Weights of a small transformer language model: 774M tokens.
MLP neurons of a small language model. Each row is named by its layer, matrix (gate and up: input weights; down: output weights) and neuron, and shows model dimensions 144-335. Each number is 128 + 24 x the weight over its row's rms, rounded and kept within 0 to 255. Numbers have three digits each. A neuron's up and down rows have the sign that makes its largest values positive.
After each neuron's rows, "fires on" lists the tokens most often at its 100 highest values on Wikipedia text that the model never trained on. A number after a token or word is its count.

L3.gate1646:143095115129147141110179136143110121117125152136186145120158097107124140115115114128104156130139118117119114131116154131118068163148126106124139090117121125151134135124188178127162135091127121160094113161124100125103094163090127113160136123140150154192112165096080087119125116134116154098133168136120114100093155169082099130163141092089097063122090088123134160150114100134123131121163129119109097082118183112117119129134138142151108123122089112102101113144169117139131119124135148132177117172149128131107134127153112122142087088154148106094084097116121136131120177111094121134
L3.up1646:155085091127127150147122166133154159157114161105109144148135101162134153159132122130083114116144154134115132129113160145155100135138104120111128091167119107105157083110100165123152156105101102139159158144137114158098118177140171148112124107117093139126113116134138137146131155140164146128181112156114123080122119133128115089129138112095144122104113100115159121160095096171146117111123088109150098094162131165105123097157165154078135093119131151133078116101120139118107151146125106122136154146119130083081087127162134174171128128128139144105120101167094118112102099127074130147
L3.down1646:143107123128134137082135144097126151138119127136158112154134113081143110126141138143079150128109158135122116130118138111132118163121121112137127091113149139159133131140183132144158124091144103158093137139129124103121097158158152101157138156125151145195115151098112108136123136098132154132115142085106123095105111155125121086123151106086086112111095095170108114157143115139118127120137168129112126077165174117153138119114111120149120143129103107138115132123113093139142065144134086107154117118096147165142136030169129111133119098146119146126108114111131144019134130094136116134
fires on: " =" 45, "=" 35, "-" 11, "+" 4, " &=" 4

L8.gate1030:148117151180116091125089121137136122135128120092099174106077151171131135118160147148102140151158137117148153112117104140106095158159136125121129113108123102127160149123133180121120125147101129138138126108120142160110154152139149168116119164188171156094114121142121170127146141091136098143161104168171138125092111118126126150148196151096152103057094113088138122131134132134147082138164109121151112133125145109149102129100113126118161118082149119155158123118180118134107142098142110163152117167103115175119088143110110108130092149079111147141080162124110196164126120096130147131
L8.up1030:148126122161122140164120134160148137086120086091108131092138133104157103137143168117141113122140162110146134129072105129153097144138124106111108091123132094119140120118103155088103134125117115120094152150155198163103162095146110151131110141204116141103140150142108135109126163123143163104169169123141166136097084158136110060130105135086141149097130195158125087138145170155135109157124168101136141166134136114154103088137140128089135118109117102103145114139145108102114150108140140133095084102104157148146106143151147128123140153122114136074073136113169168130107131141127105131
L8.down1030:169135094139133134113128087100100108118178124080099110132177097126145136130140127107130164085126131135156124092066134141167097116085105111162162120095143133121106153147120069134130138126161131144093116086119151154135123061144117142114138149143123117133134151159111135151126132178098168076114101121135138176150116149106096118129104138107136168116148103144118116136109138156093138151133139104114150161096157133124135144131165115114133160105128148115118117111104129139096128109136097088081114139119112070145146166117111081116134171162097078162131165113181089150133137142116143115
fires on: " of" 31, " on" 9, "On" 7, " off" 4

L3.gate141:096122104119125185126114118144139102121102102129126119118105128152154146141140156148127108168132090149080153160154166135101143127115127123095128064134116119150133129103113105109152097099164131144136164160127175116150145148133146126140086130089153165168107087143109204130155132138090107186140171136114079085111112101101145131122150146150116125166075168126126153089144149150100114101114137170123137098148106144141125122122121111165122097154124126134136094169131151121129140171104170112144085145141118139101132114092108149115097143114149114162104141125134176137122097156111128147
L3.up141:116103154170128118113099139168133176106118100141105151153139148112135107136102097130156134098130138133111112104093091156123155129156127151125145083107139144143136125114099124083109108114101119123118133124149096111145142102168114094143119117145090087162117109143157122153154142105167110175111118103114106146108166121143115158117103109080135155139133115102088112108146118131114099170112133145129112152097142100143150134112136134098113144134095137121147158169155106113062118115141120108168130156117119145134144086143106146150111146159131159156108093105131114117103112147161152088
L3.down141:182118123154129130147125127119121112101155142158121098123152107123088150143104092119139200158122116121151147102113100157144095134113142134110151166128098145130125180184137127146152190165130108179072138114090102125151142135117101154128172101141119148134146140110124084125112124123118172051086107164134156122145153119151161134155163138099116126131139095106104136157110134116170159128110152113146091094117115151081141131144136118114130139114125119120156108060136114132124184139090088155093158105130143085111125135151175103124133160140119115139106125122163127138147191142119117121
fires on: " be" 36, "|" 10, " 2020;" 6, " become" 5

L10.gate428:112132107118160141118154143147121136135122106142156128075143115142181104107161140122117104125114145144143180125106173123096113124133123145100085107136112106101164130098085143137113152123127127146131094136185126128131123095092096158161142143122157153125106133123148126154138150141132141100125108149128146140112158132131123173187147169132180099130125138145097139114102178118162160141165128138151132124191115140131111120098070104130136153155112178118151100149125133142106109127123084154135096144125113092127139115160162141109113105115183121083140167130094119162063103113115168169
L10.up428:116132143162157113102113106101102144124169127125111117150179105107110081121154099117169147106147133102109123121109185120098141157127108139169115161091132112135120182126142093141152121148117148142153157105084135159115111130129091115101121148106124110133109135130160148145127113112141164162086134128154149152125126113119117111141125121101109186103142081089114129116127114111143167172134134122128142188077152136130110081166155116117149148143125101147095162137127095110083121101128101119105147113137112125118127084111109131107118128127132096093104144113128137101104099124159163112
L10.down428:124115142123127129100118149139133116104192139106179163139129144105113111146135136155130102113148133148153138150119144131123124117117093145124133109073148153126112078120128118106100129099126113100103121132080117105099131104129133085168124162116115151079152120124151168117098122127126119121081133118134108147145116169110118159150115134154164131158119114114136075108111079147102112121135123189139107095108122141152145128133118100110130116167144141107151120121098116126084069063153108156115143121140128128127149067121120131106080129132143147131094159126133135014138097111160131125
fires on: " The" 85, " the" 6

L10.gate775:145096122103146108161146128113123143150132164162137133165174134143163075147151111138077135116112149142148138157128099166146154123106126179104151122138135102125135111116087139132167101168144156082150135130153133105113125160105083099131145109157127130130194084143130118112117144095164107113131089094167156110129105131131109147154152122111118118109118152131122123137154112138115175170122074167139110156097139168122089091161153094103105062151127132147130119168113154160097108137116174101125101151132134102140160104095124136105124160138157132106101102112133084125091140129128134133
L10.up775:116126173121146101153139113118141108144142154157201125165168145132137115112139084142096139119157126141114151140111136173119148106146145119133145109099103101138083102142138106101115134112126121160191127103112133168098165111111090112104090162115127126142183116165127083108096135102157146184112131103189129152134127138119145095163122142136121079142164148091111100119088088120103139149131152155135105160132108142105118101170122147112145130149152149095146133124135096143107114145104147109130147104138098126149144138111175143140094139135149102150112132125085129107143103105164135097
L10.down775:131112132126140111124122108126099104114106132073129089119138107126119112125129101136083137130130149121121148108110144115174144144137091127098115139170129164133131124114127119119102141135107124121136133166125117089103109112108097132120169096103155098146090134098172165145179165119150132146067142142097122144146166173133131137117135103089128113079114115118123115159169104131132144128134149150159135144161092126092114139121145096078127147146132129102134126100139147122133138180132093129132126153126101137129113128112150181159117165137141161115142163143131113016114110113127119109
fires on: " the" 43, " |" 13, "-" 7

L8.gate157:194100148166112155139074115088153131156149150149114127163107110116105089168124127149111138086130168103142091145136119139108130137175145119154110138153140102113136155096127137165079141140142119136140144133118127138134137100141126133133092140143135116093121138118149107115154119138132164103139099167179152131131104141083107089130143112119115136156098139124152187133075108134123126156107119132133142146108153116108130102153092124120114103105139091125121115083091142119164162115141109099161130121114131118119148152061098154143119112129118140110134150113114129118131148132140086105
L8.up157:140132171150125083137143122175171127181165125124136131141075105137134054121110133181110151127118106133132089156151111150147138153125170159144160145130152107150143113165135111103129114088136140103161124144115114113161101122075119106151130172168111128130131120150126128093124123129173108154146120157187150088149131118113136137143113107116124172140116121129097101160119109109127150151141122127147122111147130119152110179128129116167113137131128129163104172094153138146147124139146173108118124121126143135126096113084096089137129145151149130131067146127171100140138145091164095118
L8.down157:162142170113122123147133127155111156157126112114153153098119099135146136137120156134171115108097114144100070133111120133128122186119112122097145124102164157151136117125109161115187112083147158111154117133126135139131097121115135138149161117112101141140144123126105158075091139144128141174172136151178165107135158097106158150116123118121099123128119134135126131103115103126109120128120159147125133121150105144161128179167168113129124094124131109153125149118162130117115197131083117146121105122115160194071166124138171143138182133174109154123106102164120117137045139128132136102
fires on: " has" 26, " |" 13, " is" 10, " can" 6, " later" 5, " currently" 4

L8.gate337:080137165174138149115102089127133147095130133133100121131105144129131125137117151140111133148173091101123136097138130120167126108149152127135154124101124139145126117104124117115138128169102117127108155084107080108151121201128110118089136107130096142135090083123174119165150089101152120155122170187085132107131129136145110132105179160139124168116095119074139135140105076108151146125134139112095134150151127156128101118119109134144118125169126098157147162068141157121125125166118117159134141135108066124139138140135104103167142151100161108126154074077114126144113121143118197158
L8.up337:135144099114131122120148096150128149146114140100136164110118134083148128130169120090130123133126128117088122105160121120137136163119137132164098135157144126151092104168132141128146109152207097101094110123130144085121116151085108131181103081124098131124123086110131121121122130134125100110146115162118123103094142122117124158147125123153147141112136083126161126110156122127128142121121121133113158102117110104151137116108111115122105153122152099115147164100162133137106174141115163097113155135129146106089111140180141132091151113111119109147131076082098106169093139137127147162
L8.down337:123162148129138132111135119120116158118160132122152173118132107123148118141103172129124154147119101094110101128138166169100120114110160141142090136119136163147120123116138127190062112148176143139099113142157158112114140137103132172155147132140144084130129126129153136116130142147155145068111102126144129105124140141149126142156135093146119143105118119171119106152164103101166172133085184163126120125138117120130149106081128116117098160160125106102149091089130143147115114181148148085127156113096140112132076111127155097090167115126156124143129116159119098104149113140122122112
fires on: " on" 31, " by" 12, " in" 12, " for" 6, " Label:" 6, " through" 5

L10.gate1618:141150094157130178132085127136185058111134111104117146127132159179140114149150100169106162151131141171171116124067081130111135134142108110091127143124142147129165150119117138114162130107095132104125147181154123109151136103118130144134136093144094102130122136206095110108147105102115134096138112134129138130097105123147152090157127188134144138116151110128145146131137100114125119109165148133115149081130104126140113140167143187133169144101115157153135122130111141128137136139137102155148119115107107167113146163129132131146124130087109120170164181138129148092111158096142143198
L10.up1618:133129134166101118132138117139128124119091116083186115093093133134135130102087093142100149094094160120138111148154114114147174123159135130145154157102151165147111135146180127100127075073120129102112130147132109122143154123101101158170164118165088082129151189150117108152126127102127114121120099114136168169134128075134203067162147154130113131148116122135107115122168119145096108124133158141126162089106141106145107122139156149124148163115137092134126133106111169143155111113107115142123117121098140176119141122131127135156143098139098150166121148137119112108137135108151082117
L10.down1618:079134117138096111080159122139089122082148179077163149122121083080176154119137132114129137079173161123158108115137138132159152098100145137113104118112202180178088113140130104119133059132168099108100129093161124137116149133124127091150139140162097108118145088112089119147074164140108118101104117117075159127137132186177127095138122140076138130105123118129100131147162110124114127167074111116126154122103109172135108121110139128087097136116178086092118184138135124135099161115097139132127088115136164124156114174116126111108107137162081171105111151128123091155151090170122074091
fires on: "On" 22, " on" 17, " On" 12, " November" 5, " April" 4

L10.gate8:146096098144177117154125083118122147125161096129104134111134143111095106171087135140127174127134121138144122123104112115085145097150140090124129095135146067149139156131155157122132109148119140082116145137127139110113088126118095130129138126093108135104139133109128165157146101134126125142115141130173147154132141130093162168153143128107092117113171149136129114152091104111127163160136112181157174187122159120149074136120109123112146136090149163158092118122106116147120094149114143110137099086138118155189151089098096116122103158133112131117137141085083132113089106091125145134
L10.up8:105126117137096115093122104101136106155121111102129147111162150096096133091154111139131149140087098184107134146078121137140137108093107115125080117129099164147111156089124145104121150104124113146154118145085113129113100164126100116098139146116117130124096150163164147137114163134111119118156173119130070122102103112113088153145120149163117155149111178118161117146099095146115155109152177113124089104118119157112136128172147171118167153100105134132140079121109084129095135092124132162139097100106131129158061151143156120149144109103128083113094129099158141119157109105139149160
L10.down8:086119098103142138143148120114102095107105121144155122189093125105146123133162155169110136152132153139106138090114148138165137104123162149141128127121116132130107119168089163087130160130172113051150124123130149145128091128115124104124165146127115110117130115104121158153094107122126177099106137128133099142127162149086175117134136110151143101100138128090073100096125123135112101121147188120158121127118145145122081147114089126130129109134114092126093148148120155132133138122118140119136133139145139117171145118129138121101070146135088120129119192126067158053142096128135147106
fires on: " and" 67, " or" 8, " a" 8, " the" 6, " of" 4

L8.gate1138:133142110112132162168147120106156128129117132162136111154081137167122103124144129143101152160161075162156167148167123164114161146121130140116105102106107148129156109120120116148144126170156138118115106112145104133105135104109147123164085109111162125148137077130153142123102098111109087156120146108110146079121116192160157086118115187170127092145165159109141131134102138101126136146129118128144133134154145087119118125121107166119099121125084185127176144139117153103137155131146072145112142151149108115105129136153106122170115183115103069165137092108131111139168109168154141144
L8.up1138:163135104087110170152158140146170108148101161134158125159106164119152152122130162111113160120138127151164148117134098154139156123096154146129139150140147146159133101117126151133134118195148122116078103124176132099147105082130138149119124098070090118100132103144105111106123083124150103159142146111119145109118155169159175118082132135125147119138133175139125149151129131117193131189133168129121110135155147077134159131134160143120099160140151084096135152106141155092154140123138113145089126166126140093161112112157163154149108122125125116160139194140142113149122081153156123107
L8.down1138:158145165112116168099118095112121150159156118143168168123137101145133112153149109130117097116148143087051129073121131150135150098117136131145153145148136132127127133155120120136112128137158166112103123134139141103119106123126138148132097121101093115113145156118117108155149149112118121109108107109118102150129114113107136147159158127155132155132139117127105110131084180112126129101148132132114106132149123168121151120107141112136129151119169153136096111092084135154151159157144163107128164118126125107141163193095128144137132151117126143127104153123141098169096159115177100084
fires on: " on" 25, " in" 15, " to" 9, " of" 5, " for" 4, " |" 4